config.toml
head_dim = 32
activation = "gelu"
qk_norm = false
parallel_block = false
lr = 0.00691
lr_mult_down = 2.0
steps = 7654
MLP neurons of a small language model. Each row is named by its layer, matrix (up: input weights) and neuron, and shows model dimensions 0-95. Each number is 500 + 50 x the weight over its row's rms, rounded and kept within 0 to 999. Numbers have three digits each.
Before each neuron's rows, "fires on" lists the tokens most often at its 100 highest values on Wikipedia text that the model never trained on. A number after a token or word is its count.

fires on: "5" 14, "7" 14, "6" 13, "1" 12, "an" 9, "-" 6
L8.up306:506538531546527487552451352571479494465444431600580538547497452493489493590604443543463430459482507581505474494502514536571440512467502455477530545510484476505429574459515412490516422494533530528502593526500496536554530460571495544549491479440478604449498567466542474463456518494453546534

fires on: "el" 33, "an" 9, "b" 7, "in" 7, "al" 7, "i" 5
L3.up325:490593495556528530515499515482628450584526550499569443495479452494486580437353570539543480533419495490499441562489452495504482473535458493520487498471499438518518463400498535531519518431519513527505512508529488431554564534545552431398539422595525511549484532471438461457470560432514400525

fires on: " of" 22, "e" 16, "u" 15, "in" 8, " at" 7, "on" 7
L7.up484:507587471489496568547547569434489497527518446510414426458543496510471514492426558513451468516451447471479465492445475392393461534556536518558560504461425557621516502521568439500503478523490527532572490500457373470570501601514484547409555452462476504542506540475499538447491448563448535529

fires on: "er" 14, "ir" 12, "r" 12, "ut" 7, "el" 6, "oll" 5
L8.up229:459480603528439475480475483414547504423506551543505404505490499468601409586422497527544515459464477570585574522449507515499495572476426415471474409607484572485497576465526504535503499502476468528544513516493453439534529529502495464448493534560543492491529620435494563531500424506463469552

fires on: "-" 61, "ur" 11, "ro" 9
L2.up166:536420563467538548516467486502464555455514595420480413496422489550468557447527458490512460505586462461490446567566516461517487473615454377505463484464518525573415603532461494511456548559430437470519567477495549491513487501453392512543542458515452572560494525379492564472506444475485491522

fires on: "ing" 18, "at" 16, "e" 13, "a" 10, " of" 6
L7.up388:558612469449511615643497454557520535534411406501532426527548507616520456472531520531514423460597423460449513554533516576492483493543580480507578526460479517531444522552600503533534526434506528480515535524476401498532452583469558539496490536486432510496411531495533429489399520503473575443

fires on: "n" 44, "an" 11, "in" 10, "l" 9, "ew" 4, "erv" 4
L3.up5:432462504536454453441448487552568464492521620530529401441508534478480459502502515477424526427505483438530456498539485396549436572481419475527624591451449629529525459511565475580533517542537480514490493505468604531558466466505499552502517490528476482363481529438430416529596510431497443520

fires on: ".\n\n" 72, "==\n" 23
L7.up396:523436498361464350549463439507461499480535443413577455472502419587464488448482463529439506610436585504502426485509401481495443460409504571535443502558388502569613468519498429478531451543572518666490501518436456552491460562519489506536468443518499487581547499467547459456538530524511465475

fires on: "t" 25, "et" 18, "te" 14, "us" 10, "ite" 8, "orm" 5
L3.up427:480432423507593463408485480445537573491485464540473498576554546439507477430510547485473475518592535503389521468549531402470479495418437522566536472628487609495558426439533522549511504375373475545561493502409492430546521520503512476490521510561476532543420537487531500570488514419592507483

fires on: "em" 69, "ur" 16, " Com" 6
L3.up252:576547640456434522520539532376555499429464578473527576415538502531487658505479471447474410448516402488549392512451433497540459387552475492568451494526446453503488496513496529528453492488434446485563523574498513551490504498467437589477486536479341559535497554492547499497496448476545488490

fires on: " he" 72, " le" 6, "uc" 4, "oc" 4
L6.up493:496432522449485466500481477292480489516480474504459455471512566483512480461504550523503586492538447491613478438497476522422480524537504439505528512527520468533487590422436569472455521475554445511553500385479503587534529551426524389523489423512555482582417462431551441599517523529476544519

fires on: " he" 29, " le" 21, " Le" 18, " It" 6, "or" 6, " it" 5
L8.up37:573546545471542487583528496356482546493411428500542413504606568452535553431546545476587555492551437436453463462553511523465511501476410520459481482510456461603519516522434587580474521465578465532462530562586459489514459579515486499447444504415539482506482531488495530584476520525487529506

fires on: "im" 29, "id" 20, "n" 14, "fter" 12, "." 7, "ile" 5
L2.up60:440537475468573473603586453446451496517426460519573522507451619472567423499510448502547566511560569501507455539486461487528462482408502646501443531502536453426527503546506520488520394450431471526439562505457560459447511480455448444457483542453418403458584575496435547510474445457562498583

fires on: "'s" 31, "or" 8, "x" 8, "lect" 8, "ess" 6, " (" 5
L6.up69:501453469474531578517415501493471473449507485461454452497495470591540517539516390446494638437561538566592557427485460553543380525475600477489442498477531631600441432525526515495537460422551575529437573466500502510488594406463501453495427515528476536490408469471443564500554559531456553500

fires on: "ver" 25, " (" 13, "er" 9, " " 7, "re" 5
L6.up56:529548546555498453478503383495474479468460442523496547428556490507456555461542468423460609509490467526510544525457454529568432464509546531390426453575498479452481558462466422494477589545518494584505446452525570524565516545474520436510442407671475507474606509455465500550495522551465594562

fires on: "ct" 19, "al" 16, "on" 14, "ation" 8, "o" 5
L7.up27:555547473479569498385479524500459497467581490542521438432488473432491504463491512463485553585442511551526514439437486513497501494530470512465462481465641461589544544569528500463530530560503474485464549430517543535613400513451543512513413502522553504452493513498403500470509471480547557515

fires on: " " 40, "ar" 20, "in" 8
L8.up141:486512528456490443529484539501457545426437473557434495518539520506529595552492505594497552521422472553570430575380471423497446493528483507466519523582535477505500520508542535537434671444451445535503433443464551477516484598476553470483541478538442557478530441550470446514529419495477546472

fires on: " " 67, "196" 12, "," 12, "197" 6
L10.up456:585490619439473514484472582531466476538522470568414521555507493547505537457511509586524484524487555521490431519500512486585490517413436529590562581532537569540564511529484604536450536452553471491521422533446551469627455491441462480511479468493420449541557446438525499506529465548538492451

fires on: "em" 28, "el" 16, "m" 10, "al" 8, "am" 7
L8.up322:508535535462549449499566493414530406524447488503519442425440467531531521495387545618609434526450484452504361565507475478573428531476463489488434523606485500468512466565491528481563490556488548474530496550553480545556439593439505491501518486522469507544555507336509514593559644495510482603

fires on: "d" 26, "ed" 19, "s" 17, "ort" 11, "al" 10, "o" 7
L2.up323:470547516489479535437473548595604522527499506480450554563574372465452443471463465503558603446552559566488549462487438511589494479426464585577477362516484425527504436519517464436491469580404473546511504501549595436557442537511437540473558492456484612508522559432481604507506461514476462555

fires on: " h" 22, "ri" 20, "r" 10, "cl" 7, " H" 6, "ur" 5
L6.up505:536397562578448496520501540541614609494505532492479446494517486501536503559518568547483459426456486507481472538445545565504496508506600505455460524554480492460459410468521495458505443540522479408457426412465532510496405541531587520420496562456545451610465491519458479465565505455415445569

fires on: "b" 26, " d" 19, " comp" 10, "s" 9, "h" 4, "ro" 4
L10.up36:398512521499484442473515459482561501600488577406396503444511417503521509491532453538528544462493494562416521506638611442519461413544538527547510560572513539541437456461472448519465477486499467505527481445422593390456473495592470441516431485465450568511531537461521513479451531504546431446

fires on: "e" 25, "m" 24, "em" 15, "im" 15, " M" 13, "am" 6
L6.up254:514467559435521562576510482494479455510517532472451576538482482460486567516541437550585482466486527563427408417419437519528555519399460573508458483478441451423439481466487528437586511574598497475558497517523439426467462516485435424415504571421533631565476500396447464539526482509479434514

fires on: "um" 37, "le" 14, "l" 14, "p" 8, "w" 8, "qu" 5
L2.up502:564493449518426545504423435500472502371492494501446542554392544462609493449453507487400484567471518487470518435449531529566486553501528495474576463499446551433547455575584527525565453514477515561426492512607516465611485498523512513572574566471451465548469509460450496455487553440419519466

fires on: "ab" 38, "ed" 16, " to" 8, " with" 7, " as" 6
L10.up479:521589615454387444512488453487490502501498545476545539456568559432536516502490475512471539481455434478479508544608494534563550479587557536512581459494511516575576514489468545544493520436486492414555558518445547458485537517467453565514615464454521609451437453503479400549535422447458473563

fires on: "id" 41, "j" 23, "e" 14, "se" 7, "ay" 6, "i" 4
L3.up107:530496537463485462501553561495535465450464438457453500533524424567505502621516413475471564486479409549526415604433459543647473527493573504498443546544508536522509534450469518511533481468535557499440539474597548424464532491465457457499447506523474414542560583549559535603469524456555398513

fires on: "or" 57, "ed" 23, "d" 6
L6.up476:592595320439527504435469498465437449505521545509531535545483438426471445494546493492568515486474544515600526476511479517595530474523463467488439472476526480498523522459487545395490604537458536491592390556503543570501467556528523515509485538487415511510484481469520500389477500465425488463

fires on: "le" 42, " Sp" 12, "um" 8, "om" 7, "ame" 6
L6.up54:490519545491531500487535543471569474407466510496532506446454550529430500495542535460428513531438429467501527412419423369520480570566483525480564485545556459488379499557534482391472490537600455594432494510469500529452439534512501576571476566404465434534447484450565582432461544364508493512

fires on: " to" 25, " " 15, "ic" 12, "ld" 9, "c" 8, " |" 7
L7.up507:437509503529549530502517454390570460447536499454525461484524405544482529415454527569556500484488508472508573519510513417398514472486571536515471590503536495469437557470430478548570489447554456634400511476535557444475443529455502495503528485509530590498392459489480478562447425553558515433

fires on: "he" 48, "t" 18, "or" 13, "os" 5, " also" 4
L3.up329:454532508466552543410557563496487458473535495491491494541559493364530488384416519549478466579544521456614408450518512548463462489523572525524513477554487463474541534530497508398493567534449447454481601504549397630446387566463479544450524479551477512441382543428493526487498467531576461580

fires on: "ot" 19, "inal" 17, "th" 12, "ok" 6, "ost" 5, "irst" 5
L7.up92:471479446546540539501574498504555480479542416564518556497505478452468475505562463590444481514478428421577570522530520468591470458405541484453501538439555511601436523527500525507489502439516529501488475436463467559630452473474543451433451528418502457424420533412539402542504422534539476483

fires on: "-" 24, "ep" 20, "ad" 12, " in" 7, "6" 6, "7" 5
L6.up351:502534491599585524552477439529447536508533470555521564529530482501477469573493575497519472531428534462542398547458512530531524562381515396491452448549480514510535437468491523522536439527497528486552478504461479560571484434477478454553437561494515521537395519459475520495441428512470499535

fires on: "ol" 40, "t" 15, "he" 10, " E" 8, "op" 5, "ak" 4
L2.up435:455464568478487475414516463527541457502489530489474457516586479450492580532459528573424454584542484516455476439533547560550453540539427500530609535559439463451579463527459599601545498492515469421453555474457443464526524513494500483499566523521456534478532617455480484485459395484525431559

fires on: "it" 40, "ed" 8, "ic" 8, "n" 7, "per" 6, "ing" 4
L8.up201:485520512491476395490425549517461456379542551524521524449536468559510471504460429528491500481468428450547446498486598486487538448524521529526473500462447472521550536387484426475554576458437461461520570557525536487466421478548477347474465521461525589475585470474484515515571478517534442544

fires on: "ent" 24, "r" 16, "ated" 12, "per" 12, "===" 9, "p" 8
L3.up145:480449502462518460494457446562424565492520511372532483490581560465413524535505487426568473545592442448436547571453512589515418574553534543453540451489541477455426461461528530617538465564420505513533473447602518532437526510489532603483538451492516568568423453451392492581510471455503473466

fires on: " an" 67, " It" 16, "mer" 9
L3.up24:426500511563444403547528521377432511420457564577454501514479556457477505527487465565487525527569515506518450512462461551509554546533504407467489463571520537330476465494495597528491482546518541542481482461524478485522492487503558553472439452502559433513641509498694483551451524541485528621

fires on: "1" 16, "ain" 15, "ot" 13, "s" 9, " (" 8, "et" 6
L10.up177:501434525543533480545481474625528631492545498487454565398565447471536429518507503490459413419357483508563506534446514573471438446540494479452510475510427481551464521483530474508460432527645472457527458442547476542433520488560491509544496447538619428516517467487457565516437486518529545431

fires on: "h" 13, ":" 13, "l" 11, " Y" 7, "ot" 6, "s" 6
L10.up30:592497479412530559457433471536459466550452543520512437509582538516470516591489474583482489493497579517444526449482431484465428436510504538559487514379530458484508487459474524490590482504469552538417516556562458482459533488565489458417503522450485439434465560466581488479562441474487560475

fires on: " =\n\n" 37, "ri" 15, " l" 10, "\n\n" 10, "," 9
L8.up198:439564554484426487502507546376486561532533534496471512447491404447425485423455583542501473454456441474494484500491530450479485427534542590534408463508450532574431456486589620493456450451494433522431542555536466497477449527420519528583524498499429468543526571473537538502524498438477371414

fires on: "\"" 48, "196" 17, "om" 14, "em" 7, "197" 6, "um" 4
L2.up495:509514494419468524490613441598548431513461657512523600468491579551569542537444585539432434489510448474527446477446517467509501512566450529474453550512543386554448505490552485441501511534458418447491570451572424502502477520443508498474533583431429538557452466553471553474474548429573544541

fires on: " a" 33, " an" 23, "er" 13, "ep" 8
L8.up131:462521509503490566515485559450470546488488538451446589503598452418455448556451524548509571460486462570570520513451535598452517539417473563365428516523558469486497466446549524525527552422521525518602449568488544542453453534539442618486396388576431518506518531517452451485458502487572550456

fires on: " D" 17, "d" 14, " d" 14, "e" 10, "ing" 6
L8.up247:479496458387555510436532459506518457425431528576384481501523489464518550530518514449566566554527392509586566530506552577572531526459563521526524501445570585493413450447449542475521585508458562499523409431491447410554393619532481480435495519519440490547443545519483467404499464428506505486

fires on: "at" 35, "ist" 26, "t" 14, "ct" 7, "ult" 7
L6.up321:538482408453562476541497481491564421453468476508532447512525419508433529530613489568477559481504554454575457427469542406472499546504454576490464442488500570408472567484470519507556527512528380571505447474584492528512488423505428474432445450451544481504480597526416436471453515522517512583

fires on: "on" 22, "ou" 10, "ro" 8, "u" 7, " (" 7
L7.up446:462543574458454480537512563441469492495454428492387438479427446576523500502500518546475510548524470394469478492533508460445484487503567598471557453475568436628513497472521466460461452433502501493538587491559523420460535440552454449473445530530461636481450479419454468492534392523407507570

fires on: "er" 81, "le" 6
L8.up431:492541518594513502543467499492411533517545461471510523470551459585504426568456511453578542475594501462609517442479517507427430522538602516460489445559509514423598546505431460473510488476557544472546455582614494546439477575580471603487420457459474414503597490495423446499553555571448531485

fires on: "ers" 70, "gh" 8, "l" 6
L2.up17:463500470568469553485412374499464464469571442513525545543605541525436501460486482512443469479499466503546557380550422452603477540504532486486569564535519555479445356532513495504493522474441526549527439465528662562616489463487525461535505482501497453521478490554438522541573513537457457517

fires on: "ur" 17, "an" 15, "w" 10, "l" 7, "ond" 7
L6.up93:459526553521554479475500445603443551473509486485512455478537533543581524516448412526487513478546471445445461494566440481513516492502396499575630540551441499551448522571489492510523534556540467489515496514462374568473478506533521508529474519465466363404388609517479479504541491468543445527

fires on: "el" 24, " |\n" 14, "ir" 10, "b" 9, "il" 7, "l" 6
L7.up366:318541539497454452518528515493496562486527522403574419523551582462501476503429504458599485518467485464458491479566531496532421529517530480493518535482469422420520530429455506467605489518558507528489480540499550497558534469569641399581493545435558450468445476514531598512506452548539495526

fires on: "ial" 39, "ing" 19, "al" 18, "og" 15
L2.up164:583546452477552491467449448518601448460447502384464428528460497454494486504466471458564498575490526484578504479457505449529515609482467503548537515525584546470545508520517617576515465440480417424430462407576491483594464533520555497453549548499437562546503461499497526517511475457476502563

fires on: "id" 27, " R" 18, "i" 12, "e" 10, "r" 8
L6.up379:510439583472547493534540461328440470511504448483569441480514499521460493525447596488606472537490498531468527649467471549584502466495490515594492541472440491511551518374463575533538501490423475493419511552516474422518506455485554449505505520516476480591561465454616568544493504478522462473

fires on: "al" 18, "t" 16, "ar" 14, "b" 14, "e" 9, "ov" 7
L8.up453:526497527433540502488579497577438468424470577433514560449493455502505481411383534495544522491440508553499498480554527498475567557459510537459508522498565514451450543523434514447470527501422489449434502526564488524498443543571456515446535456516534611404557438560604494536465448547431526479

fires on: "er" 21, "uc" 20, "op" 15, "port" 14, "ign" 8
L7.up20:435469559505535514458428526503483399471489487484502538380431378439549451538460448535531509557489518528476471471483503495564517468461458508482447535498451519482586493533454487432550437520629484404528454570579522551536530546531462537440434507446581483528616436479534438476572531504562505501

fires on: "p" 15, "at" 15, "he" 12, " W" 6, "ep" 5, "ec" 5
L10.up206:501486549497441590556463420424475520562529510567403562436491463504372498486567616534534484544526476453395392552517578545547470552535536415526506466483442408442450585506428478485564523522501468430557467493485513500563556456472495515485525524455474420508545542521443407495488589509518467410

fires on: "at" 18, "if" 16, "t" 14, "s" 12, "ab" 7, "ed" 6
L8.up454:540583524427489454418441457535548474551552540474583567455508459418414448466477506454498485446416440506532476630539484461515503500438553484533534426465572603526510532430542506479524560482476480476493439511513449560527515383521552577442505540443497486441580404457535521432512451566469490455

fires on: "l" 35, "re" 25, "m" 11, "erv" 9, "ased" 8
L2.up41:453456634480474589479540478515481478554487586473496474489450502447536456631464514502540445534485481468538455399428522421520505551497464529495606444513510560531478438563473539480518463529432559505455549416485555505605510510432565563501538426575513517485501594525472474496534468533493510508

fires on: "um" 28, " com" 17, "l" 16, "om" 10, "em" 7
L3.up71:474505440446619548475560535507524459476525558421495538461452447563528534541552493512465482503504446493560410445551479488515490556495547452530613538586538460427327459566593578467569504517549545530496485466576519489500496495463535448576499543456406468547447332447474503455433435464530466439

fires on: " of" 44, "al" 12, "k" 10, "in" 7, "e" 5, "ic" 5
L7.up310:437476547482516440572551554446537506549428442457497535522545517526620579417562464547461502563437428467458522539461472455497519589533456507528497487454413632536474501547632561402542488493513473414523525586529513484506488504501455522438519439482560484506541517442407441512570528443580559523

fires on: " L" 18, "iv" 16, "L" 12, "il" 12, "ar" 10, "or" 8
L6.up201:591581439472546538449461441543441517480526496559555506505493440587517482425506531557505508411454545439511562493569429593527508504527537570491444504494398518486460418457573490499416553479460430456457421511535606545453436464466547442470561497550556554545558558413471495418502465508473523446

fires on: "ab" 22, "re" 20, "er" 8, "ra" 6
L7.up281:447432580565455489416575511570562527501486555432521535454542533572431444561392487452551541536534475538564507427475583487457430546576548552450507447555512578435500408451468556534469539506465500483484485434546468526520484523477495591508492510489504467613528458467564503469578451491425526438

fires on: "s" 30, "l" 20, "nd" 17, " d" 11
L7.up151:479448441449552549470488495495476553458511481524498516481479501486581445433526367498451548493527558501565563512478424528626466508475463525552460487407436533441448488528422519509541548429570406510492464486569532448433442529522441482455464556475524541503551454519409392480520508455540469502

fires on: " e" 40, "m" 17, "er" 7, "in" 6, " " 6, "ig" 5
L8.up456:484565501579531515557403447510388452439416452591485486468539517529446464462545439588568467433584504406506501549515570505437507495457557502529479449541424575452478496533497513433648487539492472410473506490548461513414589552473528450533447478439459539549512434502492481521561530508496508547

fires on: "m" 54, " m" 22, "k" 9, "e" 6
L2.up32:528483513406443444550537465525538486581497445468544568498486531399509533497519560583512499495535449487498404555506455492511492434452545515542469527580494401507376431440515436455658507499520540550567492415479456459516468506500393521505507477466522464648519427520484526563534471475575490489

fires on: "==\n" 84, "\n" 11
L3.up229:401472492431455463552439488468499531530482504386598542540580464552531500446517549517403537486492516456514395476477546404503538465546563595464398500498472509478565512511472509421549487535477449566534452544547545543500513471455397473559536513418511583443557563511506477416504530422500463499

fires on: "eam" 22, "ward" 15, "up" 8, "ub" 7, "S" 6, "ch" 6
L6.up292:551392494426417418455534583486605385584548502522467564526437564530457519560542578498510495515447439468578480482530545488542493489548484456528620446450461536533552518508512492467442500476498515465475519502514568468545450489495441528570419577543505453450564434601485530522555478403514552509

fires on: "er" 41, " the" 28, "ut" 10, "le" 7
L6.up495:549526452487426507478512571462450514567526530428497551466545526520605441459462492492565569457477561445676495421413476552459435553488479499552459424393504479475531447541476509592541481476536471458506468496569571493484466437400530573452535559468439500534479474445555479600430569492590541465

fires on: "b" 36, " l" 31, "l" 11, "d" 6, "s" 4
L8.up259:471510488497475482511513487540486546553560532505476508488508395524519482472392456569567562504516561511459564490532467585491438421446575545496481505482496520478405460460483569412534538480542487524509531538585555449572466513575394553585395572424482566455611562531498466415542436557616406364

fires on: "b" 30, "ov" 21, " v" 16, " j" 11
L8.up216:538467476483514403521491410478509481518517496474537508526483517463553490397391439443535482535509418476523491523613538419593456537538495490476607441494468482511484574478464467392508476536353465552437498554451457569470505467441387539525452541503526570445457486580484469576465474619463500585

fires on: "i" 20, "e" 16, "un" 9, "he" 8, " a" 6
L10.up389:590426522547494497532472532392450472460425475476531498580527538447462518547508481488607477543497413513477510562459450459502485529399520582553463485420492496487546446621498566473466514400479456509476593440511481399431500481508457446538506503504514499530529524456523559527457496485631479598

fires on: "ing" 15, "ed" 13, "ight" 11, "w" 6, "ical" 6, "ow" 5
L8.up113:503556433485478421623526529536551454504518558479541530462522530433550480503466515572415574507466448463505541462484478512585421416406621473510566385582451447525426448529519469570605596553502550529522505491478540503541533570541560437487451466567522456457492439438542559594488570460525523466

fires on: "et" 29, "ot" 8, "it" 7, "/" 6, "," 6, "t" 5
L8.up235:469499447534483475440440586597498495611482474557358502517568414400535520504449503489528439532442453548448509457370455548470495476506480409439571467483512593510473476616499445528460487594531534517573493490515562548470534470564542514450502501505489520482513497458484479596480418438535555381

fires on: "e" 27, "on" 12, " th" 11, "i" 8, "ich" 7
L7.up241:513416559423495531503531442437516379472469502504428483449470515546488561527400553517558462551430473480449558504465546494498404525475499578568597493532475503519555589527405523491508469558427513397496538490516474540525550495510528579507495444490465460514509521542504542351543484609449469482

fires on: "ot" 23, "cc" 18, "se" 12, " whe" 10, "s" 7, "c" 7
L2.up467:486514490473465533516442511593475594473550559451509526551493513452464487573466429584542466419362556465505521535465475519513444581421569427502477531527492445507497515464432614442568405577536441466434515488497423556410510500521520519509447615466458480481483524555449513488464441441529461468

fires on: "el" 21, "al" 14, "il" 9, "st" 9, "en" 8, "r" 7
L10.up284:406459484464506458556575577537456476533427479491534450454549564453533472440514449553562472500462530507563542446514453468544566509431408461483524517418399459480502560486593513429499486505577565547476509481496587555499486421556469397523459521469554509600489535447584508452558517534579533595

fires on: "n" 44, "ow" 14, "ent" 10, "ad" 9, "per" 8
L3.up260:542549528549522445470405556455491476576577477524450517477498553562555473445515489486520498476457462423471410559564517530543505490528504437576546505477451437503457507441512478439483516462442540684564473415566497485545510500452530375512475417526578459474576447456495504549587499487497467621

fires on: "n" 39, "s" 26, "h" 7, "at" 7, "and" 5, "r" 4
L6.up340:467557507478562528438569501555485434498512487526541475470578426415538543489581527496506542478444680497456488427473563479530504523472458578448489491522429537472478541551563385465532394422452515500523474494612446550585377514563419462513478485572462551462440435542557582420526428510424540470

fires on: " is" 23, "n" 17, "ok" 13, "ld" 13, "im" 10, "ay" 6
L3.up461:478542511519510601503525569541462386462455542526489532456398586493436426497560489609521531547495507449466449502495511506456481547495525477520428539523474481486464484495464531444572543428504415551457508451565520441460555510514478379518448570441537408391518495458502501588467454486482620470

fires on: " I" 30, " Sh" 28, "t" 13, " V" 5, "us" 4
L3.up242:457486442547551455539446504466520497490500533485583482494543580462525453506438524562503440528471508436394444498547469513464503452511503520428485453522428596473504437513530596501411526469469555508650556537560398460481446473518500496509491461614510536566562523530468578579472571493498487471

fires on: "an" 41, "u" 11, "-" 9, "ed" 8, "ab" 5, "al" 5
L7.up448:517570592469529501513605479454462457478478548470521443508495494457521515541539557491552521600479439514509406613561523496521617458553406519447545395501447450583394457441458572501534531470457544492455467534554485525460496551533481525539561508451455583528425458496526475516407467425486496517

fires on: "s" 16, "|---" 11, "om" 7, "x" 7, "re" 7, "r" 6
L6.up485:387521511485578495430461500496495465468457459466491509576514521525472516416493486507548548482519596474482515526449512526487455460525448468506565435509519480493461460509535512500591491492421486545519418556528631571553474489553518489639418570602479520374495453436579568449541531512582521425

fires on: " |" 45, " W" 12, " R" 7, " as" 5, "p" 5
L10.up213:541516478511424610584476481434481530582467552509501487400578453378440449478510513569603543474508482479448422611489473419550448591511512525511547466550467516603490482466489561486511485509494495547552466521557424425541570471441487565433524443482531483487416567585456474541529572500496520426

fires on: "out" 16, "==\n" 16, "7" 12, "s" 8, "4" 7, "ter" 7
L2.up449:423513429458458424530393527525471554440483525497575475575607437496488470645511497577471474452433530553487432529523592431391483462551546541517494481484510550551564508422476550604463566517532526495526542536501590490475507489398509471557449455501505613487567571554487388472431491515430534535

fires on: "ol" 64, "el" 8, "ul" 6, "ro" 6, "c" 5, "ac" 4
L7.up422:478568495486521439544435527491450458552490531608539457451486440499474549514431538493479504457447427540483468542520470512496560574576538481495460518625596523488468530512517571471537473523563465456537478507494472444460381488526555502555542520459536637532504555484483478516537469387514505509

fires on: "in" 28, "s" 25, "le" 23, "re" 7, "e" 4, "ul" 4
L2.up282:437443577587465570593479398499577516583433467543552514544571460493527525511441444537534487441438397607520507475436539398403497513497474545553532412452400541553328511537599420490473568521528501479501483480541497554517508483409432535417512489538498577528512509479497556538561521555636456545

fires on: "ust" 25, "ond" 21, "ut" 16, "p" 14, "ran" 10, "mer" 7
L2.up59:539484572470471506465455427514406554424523524468518524531450523396535453535580508399541575529495432478504477547438526464496582527514485443469528437436513561378545486516467538525567526591546499527450486528511509546519356451599565530434501496498422569409559504532552554547455515546453472559

fires on: "r" 50, " R" 16, " L" 5, " J" 5
L8.up20:528521594494519478537526495405504514476470564501646423517539456462448440456421532451551519591468630494481516473493538482565504576561479508464544531362457528426502474449520511443388570541475489465504514503501540502554540500495541435502467502512508557498581526535571465589486443417515514414

fires on: "ain" 11, "S" 11, "ical" 9, "ot" 7, "ro" 6, "ent" 6
L6.up164:536479565487509610583448390415539469509494486588606539461408413469461484432499495611595486513467540520447580549560497434532490478586468460493459395528461516504429523524449554525430502531554485501551478541450424538516460573434503475476496429461513606501401397538615525489485440465564518485

fires on: "om" 36, " Com" 23, " com" 19, "re" 15, "le" 5
L3.up290:484523497563528545532516596570546503429457560417513460444535407543457537404522468571525452525487521527557374513515412502571470468503529453445552533529495455345432579561472543474539498477587454643425549464494480505466492500520491503505530578442499535511449544534498514443553488444553421477

fires on: "n" 35, "re" 16, "p" 16, "m" 11, "r" 5, "." 5
L2.up312:538431456348466448477433583521422423545522500433563469499551517539514562508426508397576491452507503486468470511528560461495462523608575481449492495515496505470487427581522456447523523438553472513547504441485491563458519471518572526469510516471571499553561498474401455576479419459618505557

fires on: "own" 27, "ed" 13, " to" 11, " or" 6, "r" 5
L6.up199:593541496474589572458499513384491430497462542450541448521531515511549464538457534494549555514483554428532568530512492507537540482535545508394404443510525513549482490483534572617498508540464516593547496493536436517470451568478468512459537445546440533495370452433432504486396437468443503540

fires on: "2" 33, " " 30, "pp" 12, "0" 8, "c" 7
L7.up408:471563469490461529437592437409419473456574562491521508464547525497451443468443495585508474533505570465473463492469534392558461485454592470537545618457538516433605576504478494592471453406456529480450506472437512474513470548496469542512524554540561600517535431546480523535457543468480453528

fires on: "ec" 45, "ri" 32, "c" 19
L7.up392:600530531443406448575499524455455506491464507574435480410515419593444578505482497482552453503437415465523463596479550536482490491504594525397530556544401579499416502433587543457557472556668454549427472491525478473480407586447505491454488558475548540547497477489473481532485496390512496507

fires on: "u" 55, "iv" 8, "an" 7, "1" 5, "en" 4
L10.up180:523505554527393485424498512469452593618505460449563482448499489520429541518403517455453587487458461558569414566547468483503547560506509489554537523435535530528519545554568568515502457498486537453492557513496496410461460523460484460473552554459558581511504551494519540530407464604522475460

fires on: "2" 21, "4" 12, "3" 11, "8" 9, "0" 8
L3.up184:523528475563546533472585497419519379549560462459497593530572538464499509480475433531546440526469473489353530539447526494582521559421523566478455511560591505467422535575489506480525414451486571546388518470523475514460457437572476468516485541583472420495416459465429420504490466425430488449

fires on: " cont" 19, "ar" 15, "ist" 14, " m" 10, "t" 9, "st" 8
L6.up312:602593466440450397552521614506557427437488492466504515540492542497493519557481413510418516503516575526561421522468602392494417454521515457574554508513523504381502538555412459472519545636462439500552509441496472441564496536459473436508481487538498516481434481446496512492456476497503585532

fires on: " (" 21, "e" 13, "re" 11, "per" 10, "ot" 9, "ov" 6
L8.up327:586468566596492495436432485575487415531434404448485547514575505540450487481495445476535515464520450528529432457474434528576477428432473511449477511460513552558460502444418478524530446474473509596494478521459497438482439518476437473473510492498552541475617480422484443499490441470504483582

fires on: "in" 35, "p" 20, " of" 9, "s" 7, "re" 5, "st" 4
L8.up116:427442436480456578619505504528535518535464434526411432448516450446549520396456449459588435500405489470423516480537484475504506607439478505552529556465463499562485446555458516462462513425447529506526494498425529464518555508446486550410522428478531479563534485535508477402544466501479417493

fires on: "re" 39, "il" 22, "e" 18, "in" 10
L6.up418:432485460506442465495467511433584477503467508443545444538578579516608482538551496481493492502496399539464472513478408482526490561519559371521518593408517515480364498503540499482560472485470558467552424483504553513513457544608457551528567523568462504449582504581437459460540465436514542380